python train.py --n_layer=18 --d_model=512 --n_head=4 --n_kv_head=4 --head_dim=128 --d_mlp=2048 --vocab_size=13324 --activation="gelu" --norm="layernorm" --norm_place="pre" --norm_eps=1e-05 --positions="rope" --rope_base=27800.0 --rope_fraction=0.25 --qk_norm=false --attn_scale=0.0884 --bias="all" --tie_embeddings=false --parallel_block=true --init="trunc" --init_std_qkv=0.0227 --init_std_o=0.00378 --init_std_up=0.0227 --init_std_down=0.00189 --init_out_by_depth=true --optimizer="adamw" --lr=0.00108 --lr_mult_qkv=0.7 --beta1=0.9 --beta2=0.98 --lr_head=0.00634 --grad_clip=0.5 --warmup_steps=230 --schedule="wsd" --decay_fraction=1.0 --decay_shape="linear" --final_lr_fraction=0.0 --batch_tokens=131072 --seq_len=512 --doc_mask=true --train_tokens=508000000 --steps=3876 --dataset="wikipedia_en"
MLP neurons of a small language model. Each row is named by its layer, matrix (up: input weights) and neuron, and shows model dimensions 341-511. Each number is 128 + 32 x the weight over its row's rms, rounded and kept within 0 to 255. Numbers have three digits each.
A block is one neuron, or neurons of one layer that tend to fire together. After each block is what it responds to, as a language model described it from the Wikipedia text at the highest values.

L14.up498:089136166106142125127120123102090105145143117178122108103130164115143173114090142073120094124092158145148070100128154097093149156063117130077188116164072052117202117122130146076102165069128202175150148097095155136107165156143149172151140104163130157130104162125110168085166110150155124098141099112151146136094136170119121145113134123198171108158196125111138162090086100133122173097083123089118148091183167124150110158125088163111154176140136128111126098098133122098100121160147109138096134070138137157167102093136
L14.up530:099176146092147122105157113117113143088065127148119083104131142125162122135132161135146110129130143092114121085126155092048127116120105121088111098147120078159170076122142185072072185122161122187134090104106123095073055174117163118144158117107156122112161106144107116089162112105099169145146132119149155184120130153100181147135154134147106051156151137134068053122115078128067126111124138149150126066130155157117115161086137097112179120112137129120107178130135130181110071083117181150150178123122136098119119085107
L14.up919:112102148129131132127169102138135103083160117138154152133166110135102063166175176180146120095150110120103129133136161121171133070074102117147189158115071097121136116116076153146094124009103146165066099140201151102072107170122089168146155146133147161174063157109107230113164109093148178171186108110115059165140125130110182142095149125161166140112103146139126176137130131111086141133156136124128140111098197120172118082105106111132125078150161097208121190124112132129159050138152125122064151073134164123105080167137
L14.up1802:117204067122162127161129103148158150160120102121158080080142159160126128138098096172137176147098142100133142153127140098120163119130093091103102124149119160137133106158168207120140114117150107176154128138127124105118101151190120105164133127145116160130107145143191191104161105151117139145162155042134079140173117137155117146134102128176022118072091080188120079129096107125132086078149156117143137104121141087165103139121176135106155116087147095160155121148171168153158150132130094132071160132130112161140117113104
Commas closing a complete main clause, before a trailing clause like while, which, and, with, but, as in "…only 44 performances, though".

L14.up527:087151077116119199149189198117179199158172142116138105148113144138154139094118066092075111170062082102100114162061161137130113108106137119128069129114184106105120071174131147127121140105082138130105118101116071086146119116167176116116145131130100172121131221087071161098128121136109071115132117115123048184068167137134159157102141142131093200132123153126093129109133104182121129108122117192158100140098095147118172144144069091106135182103174092164110115174158114132093126155071144153158097190115096130124113113099
L14.up574:161088097087132173189179203138096138170189156110114137139196149135133140131184071184163130139116128147104148103077138173166118175174182148092087087118119169107122119109131153072152148095101117108157127092141128135141121159170117099126148141073129134188104178099130129146102127175112110133079129126071150160111130102126125116108119133143135144092155184102158199116152158148158091144147114127099113092132119072107103096158149143060102130090192127128082112165162159080087048144145146138120163188088143090184088173156
L14.up1181:120120066074155097178167138091122150165086112130109123132176091129166141116169117078129131096149136152117106104108187155147145115093116053164174106200112142157094124108122158082084150137070112138139110125084067100090110140199071088121065122139146143117147099127115118115116086117090130092184173142109145138071108128139137136085135107110108084127084113103135046139174170138160096099142092155139104163050126154165099129121128079154118148092156146161093135179105169194083105103105076209162174113149100122151119159095
L14.up1399:098145108147164163160144121213092178145078168108153164125123105194130085095088107114142138166136081142146108142109149141207115119156154122116189168192112118147151143135129138074081171129109084088157136113126080039179075090110105071123140143109096138123139153063118178100129148195144103088219124162099117159143117128148159155107068135159103157145125124067150131084107165075199101097088105137110101071085137124171168131149146072137128152083110188136120082108108144163136101083110107086098187163086180130126064144149
Early or middle subword pieces inside multi-token proper names of people and places, such as Dr-um-mond, T-elf-ord, V-et-ernica and Andy War-hol.

L14.up1015:101156121114112148160150105144123138124093147163109164101133117138109170128102074094104179136083112099121132129135172152156170141138112095109157094067090083159201126146102120067118174077073180199138167137094146184082153154193101070148119145086109164138119120132140143154106053086146183093167152091094126148129120183107141135115125113140158133152163103157054109081138127045156149154086110114118145064116120153125172093096095150050125126136169106138152133175140179151084150134152095123120123102159144151129138110145
L14.up1464:127161114126071171105118114110054143153113077109138165091118162090085152101065078118161139159153168126038135151124229116098113175104100185159116083116149102167134172134064211140077147120112149171071108179116150111126145081198113082113143081139110117185145151098107125114069174197123096128112124113104169181110114167131172153155160136213152191155124195118092137079139119137142130117067159115103118107092108049103128109132114128116146197155149173115140076134167134170104116176149139175114119171089130150073150102155
L14.up1679:121095174131115088152137137109143197147115112190152102132121159142134108141122117168122134061135080162084103141100154138133108104134129104152173085110094082167209204096069150100078136121085144163058147098172141118146119189177103083149152064152173095191146142098136200154120181079090142083141163142094154117103082123162158173176166137131106210149137144150123102125186131127105163065127186103050170112121146115147095081132093121096167098065156102162138083127173164093128138120118176133141107126139101152135076168115
L14.up1953:114111131146082112170122136130160115139086108166139117115098092127171154075087108099157120165135106069077127103144199056162114154093106165133139112129119108133168163156183193100059202116113135149127125176145143116158058125113204105170118166057110172129083168108144159102135138142109144115110132118128116168166108177174178154154143088157132107146122177178136123071121108140115146088073129100127117073125123120154112137142162173118124185155125205103125084112142183218124154175122073112142172132186134154085069103088
Fires on the token that completes a noun phrase or date: years (19'86', 20'03'), century, study, School, scheme, Act.

L11.up289:173116120173148112160130141159132171137098115082083121199197161104142145117126089134157119062156110099119126093115117074099151108120100099138135101131113093120069114153120107132137140096092129146075107086148117048092116119153119156154151119102134097163136105156146178178147125135152066058121067084113178116117095103130154081139177122133168190126149083136164151130101126131151141093150116132151202139169137128138177117116134110111185135084130104161113188101079160125091137154115148136158191142122112127101143141099
L11.up301:134135105109106137151124103145153146118146144173121108134118145104138080134144102083183110122135127132123121145104154181116105187153141096111081115073091134135109116151134179046097111157115097161100146119146143142123109083110132151096157147104106097100170148117119188131159114153084117147176145130152120118165137167085122157147062094165132085131114148183113141097091155164172085136163162170113149158181134092109044101137134083104152198144095111129096129135103139062090101108164138077118155096061133079160069132146
L11.up305:184204113162171202166157104091130096111135093111083106182134137126107118109148166124073141158169107183125089144158119152121111183142109133136074089104109156154143116120084136126121143119167126139103054111119119107083138187164170144095101058096122115175170168082115120161123080122129097123231071054161086125106101121137189160166103152106092126162110098148120154103136121078126119121118132161129140142102115113133070127108063175132100109101192113134139134105130118158070167144140127187084153131121155156140069106073
L11.up386:209135101105164144082177077119085136111163090148114084173109103108149113143101144107105071069145054148068097095120145061098150158093149137080145156101165121162205148086131138116118147138120147174089083113168061115100106170130118089098142108160160160122108126147093162126124176150144114159157106100118162150097102163157164151135144087115063137104114128095113136114182148074103119094120158134116109125130140172104111120168131169152127115131165085118136119155169085148064165179126138086104144146105054128132167142070
L11.up480:127177110090110117083158151160102119143169076115099127117162133114187151136068136046091142088123109109061079147150096092147136159120110082135153111088133141124130092137127223098111188110068095118140093128154106081151148130104151093102111117157158126151086133140149145105162199141127149070194094131089100110085072110154150091171137103118091127151142094105141139105137135146172141050169147086102145128174150106171131098135147118114142160115105126104112144126163088112154114127135112122108204101133111151154134215107
L11.up759:156150077121170146152127096133125135121181114188105135138108103114100156135114169100113111157171092182087103104131085087064155148089111129060138136105174129169139097156117142134154157159137219134129151089117142130140149126124165122112144054099128160159097081097185141177135077148085161174095126116088140139157090185135170167120118158121081117114115132132119121110122129113166101166096147162102148147136109157116118119125034116176131138131142130106143147103140156155142126143166119116089113195093102068124114143157
L11.up1159:180150088072113181165173119132126137132124169127048117132125096104108161119078102049079086171139084110081096151116107120138105117103108110088121111091142139125092064208155085162075151147144147161076083096132127125138167125092130075125149175108075130089125103113134125070137092107117165140119135081092144135102096145095169143146134123070102083151105080125133103088069151201123109133107117086119149146104130120102123133205129154155120133089127133141159154157128148173138132130176067170112131132173087158154128132152
L11.up1185:150151149076112125128127134121135079139056146135074098134112120131126133123107115105104131085152156135101150150131105159127126160085096117137157191135157123193133097117078107130085159087085113123075132104145117108051105115135118076154084141099095142113143123134138159120077120176097111124140112123156156100095146089123145123116132131197132169169136142127118146124126098150110091161175122187098105133130124136149171094091112096078165187100083222205155074121126173101065067091145114154112142153145088187179141123097
L11.up1336:141146128127099115149136082131103085136094133079108119139151148153117193119117184093135074122152193124152109104149136174083152149137094084142174157103123098166200110168115166172138126088124167144165149081133107125108130171137169118133109113143162182109141191126148123120136152133121107097130151128119068109104159148153150129097145075133092154096144090136116122169114121159157146144129152128085147099161144087046081162123138125072154160101084177113085129181122106140149127085115160200196148150121138191115162132092
L11.up1371:109089049091172174122101098097107119105089129147053118137170101094154189127100129111116054149128091142140100101101173179067109097123113142116140072067200132136140115217110148139086143091105153097033130101127108137139115084159177094122150135205122172143064134162158077090167142121071093165180119101103130092097139144163180091105138075169070154096129168119153151105116131200123163157132139201081161059140132104145119155119102158131161170101140195115076138118152141083104095107138134147047173166107166158151160131097
L11.up1582:161136084127146128145142109132098099126120105094111154180169107140153136109105111075132095191164159133042067058118169133135102139100108139107144185094146131244129092117066182086095090115177108198109108102171080081141138150162142161091144048138148111138146172154158140179125108137159110146192112097123115144131148143098183128130126148118082106143094192121153189150069120149110150114098154141080126057118156115131111141155186132174110149110175148120183142151132096151082134074055147103092093101092146189165062147120
L11.up1643:119100129153171125100143132112080112115138156123108151090112106177159089163103160089071095122169160145092140095101162100137082150108116144132097115088105128165111094076182119089144149121113142166066129098143114189098188146140178130137091108105114145120165093067078150136117108163126099142230135144134125126093097108119097139106100102172157178073147111149128140124158128139111081139157116145114099102117119168115120068152131113122158215074141102154126132107134102079067137085173142144130155136158168162166065184115
L11.up1665:132121092127147116179119081147090103143131090095149127177166126111159135137097132099066096089173096132119113107134179131091131103100137121161136102160159112132145086101092084158130113168122164178114115104118064061107123138145042137119079099122135151147127125186190092082147100131132117173161148090097129149114108158127149144154135133170133166085090153147149060093128128103132101098105145122124106121117133101125125128129156092138161223129179160145115109136132148193088111127133137144142157131134083077151113157101
L11.up1853:144147140081106174106188085103103075105150134135085140138162121156171162118086142126174143135136131159131094103173109169070153149138143093104113116152094123157136128183072056123150151106107080119130082158197048105136147147101136149141184120130118126080042102097144109105122095137113095152175130080130197145107106136153084146136165111182079177121139154070109130130127117157130144136076164127099105114134124087093118146140123066115100153103158170121178115171151111112164141113095159157145122125114127169117125149095
L11.up1910:191121104009153135146139144131130112106161141147119085142122143158121009131180145057185136121199088156125147055128106126088127161139157198150113129113119084133117115105124101103114162106168122181063073079189069152115122112163118041149145131179145181105072136095118126124125090137188100136155160094065149129132075142154137144096157135137107174120117132082142067093129148120126130138148081127117121119168154109107182084164151148051127181112148155152147139120074166179117147089071142127150167184098138125097136134134
L11.up1969:154093154085186083176117096101108135097164128114101117121140150105166151087110138066099092156166141162116084166099122155081114121145094178144144119111103142150155102139151176159103103065148184077101115102081099180105134128185112127071122115154082201117138104155129157129101173157100191148165154122098094108124145155195131144148144127147051145149140102116140098166075123202147091169135122174103119139147120105096098123130138105139171149115167120132101119125104112141095102146089152096107174186125100203100089106125
Second or inner word pieces, often after an initial V or U (V-ir-ginia, V-ans, Roos-ev-elt), plus rank numbers opening table rows.

L11.up26:165169176128167134096106200126115125153145111127127061070125113133132101134136151111138138177108109145100103078078168082113149139104133108145144093152122128103173155085156153135114102118136201196149093118159122101123090162097125105111149119137148122176184100146126133098136141104126072105124158158115135131112139142147123099118072160207096188092077157129131134112132086114128072089091104149116097100123186153163200114066114105150155142120136169136095121179169118127077133159088152113079169157102171114110105139167
L11.up91:148144104121092095140096137185127135092095068157158106168136128175175067148117063148133150143118122122146165190126136090176099167082103141091114131114108156120203111164135173156180099108128110160125108180099056108083095193135118103141188200121121109088122154070065125071186129093153160135090121139144128083114092088085104232176097159131071115071089143164172091117104130131095118098109103196105119144180161123073123070082055135095143089099104115155134109070198120117143134139120148075088155156157154142131130091167
L11.up108:112158128156162159082135154136148095132140108149152089107110090161192130148143108120166157127181104138131195142133113083136106117110099134065086111109168134113118139080172167137128201086130156183100106114137092070063148080127174112174129113107062131179130088154135122143145080127142183171091150146125077170141079122181145107074107117140080138133175157151115122097069081173114090120142089109041139099129174088124155139198106138094108073119181166124159125157190190131114150081139130155124138195154165120128163112093
L11.up179:156136086128121103096150145121118145100116134100130140159113052105174132132169133121130133152136141131157137092102205144080070110111192140161103168180140122148142053132173154087127152126102092157159126164104146141094135094125134105166179140138136119165131133104133129081133128129165160130117141127115152170151121149137155087132105075197071155138143223203133072129124137136117063105091114163128121129122088036152110134104117068124162210125110153146088101076138168133143177122142118166146175116106157144094134126124
L11.up208:150213078145159091126082141129104166101067137171104114151150127127156094111132110117148114094123111186133110179123115172113122091182152124083160111111169119143156122211072184099128172149132080177142156122087121102066094091152122115120213104159112137114121176094141149118140105087137072117147117065126126074128169181179107136117122092128114133161151142101152186114154139106093102119124132199142119083079105124062151120118106133052159108149137145168106140179103095058129063133094193083187117131111127168093112161053
L11.up272:090150058115097146098130098164159128115099141088133103139135142095163152093148069130093177145144136190138152128096106168104141088102136078078153055067137127115113060134095165161083154093089151145135108101177195176108090075115161140185162130162104131118151153161083150105140119123129127156162134088113119137153129170137166077158102134113159095177193097085089165144074085133107153148115173183112183149120064093096105117149124141148093134097123113097076135153175167113147105169112129140107136137127104145120176218126
L11.up538:117146078100180111105140186169165122123135105168160137149173093141170105134139114089116100157140137118080174141096089139102114152077097089092095095143140128130155147110103193128125102095137131179136132129138151070067104118143123110182145141133123104187071113150128158060148100159139111033096128087118117168177139163176140177106141088171124151119135168174113138094115126135120050116064087124156154078154162145175185159148155101135140082096175098152147121129132143127127122129136194167095195110133132124089132074136
L11.up579:199096089158151139130104067148100174115091147185087152177115106191146186120172136077173148139106140106126137061198098119196104125096143119127178166134123148132135129121126085119161160093159192186074135157171151122069123119143151150175140072159123118174108176131035130121127097121114159191160113167155122137136106173114172123179148088154117148110145175155131110151097153127071178061150097188074133103080159116104143136140083075157196114102126149095106153116170135128154145079156118157112183118137101090093153145126
L11.up599:160157114125149091074146090135041132107097122156128140135125113139156123144159215157099163145107113159147123172148144101074086105130146110128145175134062086155168131214121092134136127075062113153121134163162105093077123121157147097147161108176104118139175205147166103104135113106099137177103074095138148179155086207132183153098118169161095126119129140089127163139050085149085112095139137144103153153100131174112189119153134094176188151131126152135154097121138149125103052144101133093196123164063159115101110176139
L11.up601:117086172090157137175144139107115139107096131141118104127159130110147097149164159121157153124105122141124103144134074140136120095125129039088095118079137113167090090212094126144149128091168131167120130119110140112189135117144124113127139117204094162105175143117136109117184101099099139166150176141173116169169121161101110093145084082159118128114103149145133203080115174125109109115149141158130174092098141110107140185150165128112156148159117192122138085134131124101064134077135141173098184154114101161059110181086
L11.up904:131141113150175102104153179095142096070122082191123083091151100080151111144075160117134098128177159123133136130136160103139171161127135137097121077158196134127164109136156140130103132130091154190118136161127114160104139140137103132169080154160120137191116105174156113047129147108123103114156144127121139080118076114184140149124093122168066202103113129169165074066133080105101144011061121134066092097093134123111148093105098137082192187134177083122132141136146135153070138149116129121109209151151111157157148101198
L11.up918:181158078145154127078133110127148114099161102186172093141129093172147090126123181113164101189152107118121090147146120127177132127117136087125032194105066131138186074108109144131134140118123138165115111105153148093101099105164174074167146149116096159118125158166131089137161148122118155128172101126126077178136072150160122068122105150174111163156119146130067135109083118144140091102159107157079099100132115125135165134142085127138191165199141144167095154112168156161111087145148180105111136147160161108156146127137
L11.up1033:139087129143093137120145109135113054089101118199154055116158068148094115128175160091125150112123122119066129195116194123100080121160136114176172171163141130187188094101181157128116150133124112127076130116117089140162089131088099151122148172146144103135120119126173066119121139120125171107123170106114129168125090109110111094127138146136190084168159148144101163158144117093186144101129114142150139138138123120134151127130089095150148106153093166158141070141160140085128126087154181108099157102094159135080112109132
L11.up1469:168123084078117110102196111113108124106165100110160106066125119186161161086134120113134132142115102131136140113063202112175130110145098124138081148122115109183152120094151151085188145082068153115096106135103141110093105185107126034121141155151097147142143158095114160131152100190134111052133147104082094133170096167161106110127105144136066145140161117126144100107161116120120133093066070177113153086116091083092130106118139109135082140093111171200106117133127156097087126130145093174159151171144153164075103126118
L11.up1802:137138109107201149121158166118151099144118114101135149156081101096156085119137158156149144160092167106153111150133136155176084114167112142113159110098123121059126131099147159123133192116138127185165125088129183059093052144146124136158179131107166148170108099108140127129190125196187213121099142127148159074145123182110094147169136071175124169170142166097201185113141139105091114075103143183122097044102126131113145091074087078094135118092123112136149149142158092092122147094115137161177089154098156115137186144115
L11.up1966:126131119075125150129127067085151145084132122157139141136139158114153119119142164102073154174169096170106152107132146148112092121098076138085137152102097111197178097126128179130075116082145134131149139108181141096078106131093127108139131119151131127092176174140182142094114131068140155126089132090158107172155139101114144083120138113179179122168137065093126142141100134166161157102083102122079100103111178157112091153091103080122139127097179152181081080113180171049088040188103124165108146166093113147110143154094
Commas right after a noun phrase, usually a sentence-opening subject, that open an appositive or aside ("Her father, Ernest", "The design, by"); also clause-ending commas before and, but, with.

L7.up1402:162121108123155168107152154183173092120111134122074121144093093151124087137068077138129075125214065131069059157083148141159144225136077126148156094105169095172195114132123184108099159119131105097072089061110106094140087159096079053171147146152107125199113136104128178107117168146137128086158111065110136129137075068106095100133150119117136140100092110131145184116167074130109112116076136179092084087130130124137179115115091107100149134104167102158176165165131169112102143150141107179186165161119141123120163166097
Final piece of a year in sentence-opening or introductory phrases like "In 20|24" or "in 19|37", plus phrase ends such as "In practice", "at that time", "10th century".

L11.up14:157152148130129129148192114195119157134169108101124118094101155162120101133104108135143123173149122126136054091117084121115133130083112146060183113115109088129180105088097136170084130113109128158167146129130163094098125159173137144130120130132110139092141103110114139126132162169188161109122083116062118115110096171171197118194151072172068135132110139165199151105165124178101143107106141121032141072123136116170128080154114142084181140099109117149144139074122102100088153128102075145094189113142151135174111176121
L11.up134:121165087133093200107147121107161109105124127125137072098102169181079120114100149149074185157175118120075099119058119096138101138089122085144107089075131143149117152109075104142107144077147142157096159136129184102132059125137181127179114134103166165137146146098094056127195084139144138156161172149141121150141147141120177086136190115103152144221072140122104120152087129173132067131136195118126153129118126103126145090096095113127137087170175187101131074178094103062131119135125108161089120150142174116097151121142
L11.up437:065139142098104162152126141080132146108145113168100175087093151127114134113110169128152085128188049117093099108120172086165132172138092161168090153076175097216111131165101218090113147076139167095064132146164162096123116060124161142148078098158170138214143139121123142142149146133106135097110114062184149132147119133177155147107106073145132141165119174091141122135118075183105089144155197157099161109100142092137166077171155149115153172150090165088100090143103135152122153124091110149149136109172130186076176112096
L11.up631:127159139167145100168097137149133083140102104094119095150090106135114102120107156119105148161146139143145126131144169115121137175097058131088157150154167064202133074181129150138086151073111157159074121182099135116107084110090090097129138128107092151160130155133143164104077116136061125139085125121140122163166070117147129161145100157160143131144128155153128142147070124121100099110121170143098157108153164138200132120185080134147138090094127155107141124159180127111136095152114114158156178180159127128133141168116
L11.up801:156112183104172157175119137156157168106113156104115126122148120172190119107150131132079138166141072092139156168176155134221109126131072120164157127129149082183137084147119145123071132094161195153112069081189132081162142119089111124126104131133156178131120157096119131117117077117074081153104134072145122134180076172097130073188115140151102135125109132183107149121075172127090121137120124108108161132139211141134150160177108140091129163134119181130151110138114132167145063076143134158140188138145109040109079161126
L11.up807:105132102109137152104109156075096155125062114097116107129101178116082141124129139112108120144105043068142109121169137143154120158151148151100132100099162153132077117160121127080074195078140110159136131108125118130092070128159101098173132165136129131198149167181117116124184123119143150071159098166094097137155159100099162147160120104143128119121108155147101172136091105145126105138060117113088146126100158151121131103145118180110128114112142097104131109159103171176151087151094167160042133165111110128141183122111
L11.up809:178134085170122139105153179052146074090108135120081033120152153095076149149113155156130122101142085100115129140095173141145093130141102138123135088123172094172115141197155118060108138079138202139113112137170131147074157182123096120163103157180107139201155145138179123108108132145078105065135022122125134193206135101168099103116085149137094196168096115127118163082157152172117117101066106103087094143117144138153112179164179122103117111148171111125103081116122173137127107102134141122092146136064113137119193145088
L11.up833:137116082097161185037163143122149094135111095122090110095119124087141137100130181185158159112195128069093097167083138100106086134182066145098125071069121130122124135133130124152132128106123105123124138105141149101143138107145119143138098114134156121146119156088122113100177177153097147131157107050105089165131107092134191104154100072157138089134130104129089154079102131152141085096136152113142174104141132137105131159136129079051158139170132134129168142145191053133134137103098168142133141129047156094181094088085
L11.up1126:123150162100133131114138154111105147100131143107110110099110174134091184112137135077155070091173147156119169140152164084060166145135124134099124079097173151176160118141139118071054164073152109164092064096138138174066094170155090122136087127130124103107110142150124170087138106149177129079149110094149119122128139123140163119187100076117126140148129132057086173120215112150134066107169103142119159088136221122082073101136179113094140190162128141154132135090109138103128124112132144079158137090140125157118167141162
L11.up1453:104117111095171135207109173109148102146128149145121063106059166121157136084119140131155090127157100088105123142104116125148145168111085182164114117111147087166138084152157098100131137102128180115097097147096118129155081106191151066087095182105137134143088158102095133124104147116120100084137086109153105107149085138133060133129096107098152143150145114132110171122106152136119123164164163131086154040067122135124189113135175178092130147151144144091158061133113110090146105103135100146161164168199108141116125125129
L11.up1779:085087126122129099148091140155180136089097128143121156102131116122156104070134105090079090126111180088135171126129157107146112161181184127165117079116147180087126043146110179117093159069118158154146129126169139152163122149138093113126152193129128103142073157173112221103134138158137173157143085143127141130149107140107085093105121078158090157140102159123143069107151167162114098065111160081124139128139145075091185086121146123111196123135111153130082109164161101159114132180155148128128148121160132165119113127116
L11.up1922:121090103148127125160191123146088130097031112106170192123150107125114104128079108110158162147149146135058095164110140110101146111129103099092148114123086124156120083102144101101117065128101110156090144088125187103137132149185122117149143101065086153148128142162147128082121100140137211114134107123111136131103105118124124149145145101190118150097082101149157199113133080118107085130163145109122112078125122116148166087143136059173138127156116129186110119197088114125145105077140136119156157107129133127222159152143
L11.up1959:219140099130106141144143124102161089069142173169091117132141116163131092116110132148076146141159151094069122149149121085095161156110081135121137147099157121176117176145141099097078118079071169123099138112128129115154121148100159116112117167146103070126117155118187114130134128216152151153137089087127138131151063144138123115147138079180127088134133166118113041121176075131116083207117141115133115115104126118119118157067139082081191150164144097096104094157125135123080113118146110110133170169207154121140137123071
L11.up1963:134086133128123135118215127140134120112053133111122143127162136129196161103131141117141093193162122082113140193101112113150154139139134152066102087121180130176131172137148091132108114186128175123116157142139126109153119129104117109149111100139125127168074107092135126127138082086111131142081108107144161101147068158140175126120081135137092151211095059114121159112127055148107098164152109086100107097132182127104111116165092131076133183108154112116071075097103177136134191057144114099144103160157120077110174125115
L11.up1992:156110104097146183144080098123062118131198123133122152112112130132121119100106135129116093200093122057085085123096148046180155162108091117126127107143162149119201116184105157087128173168145111133142118104184146125181142145108171161185116172134103105098170121093102118125151172171163131108147137109129115132149115170177165095162102134130172129141125138098081132115115198112106148131158134068137121173078135132101161138107124130124161192132133126127166076084067110154144102156102107120123143126100151098097034102064
L11.up1999:184123099146176128155173097162148128189152098070123096112144161147093177103135125152137110096103136104134126120108180131136161124102115142085125121122107126180136089105154154108137145128158184167171131144153096091108082195139154147192141087108124133108127173122144137054121131209169152173105141056168155156106095170148068166130144107145094130091080136142170072076151104126159164105085114132078128125177137078091119069094119156069194132141118128087142098120137108137075125148133137195134134148121102194118137180127
Tokens that close a date or time-span phrase, such as the s of 1960s, the final digits of 1942, or season, years, career.

L7.up547:149099095107142073068157093175089172110127101115161139169123137145134172113178151110161129222116134116111065116169143042138115104078127136096112114137121121153125153176069152088100168105148125145134113151133147143118106134102141123153115189122118103136086170178114125105109088115134152111138071090131131106108075187129174099140049091198125150129106173141156178145116093128111088117055144123118179161120126075061091105047117111168150172160105177132127116125136081144169083106083091132106147163136157147152186160141
Commas closing a name, place or quantity in biographical prose (married Elizabeth Kennedy, fled to Al-Muharraqa); also table parentheses, first names, his/her.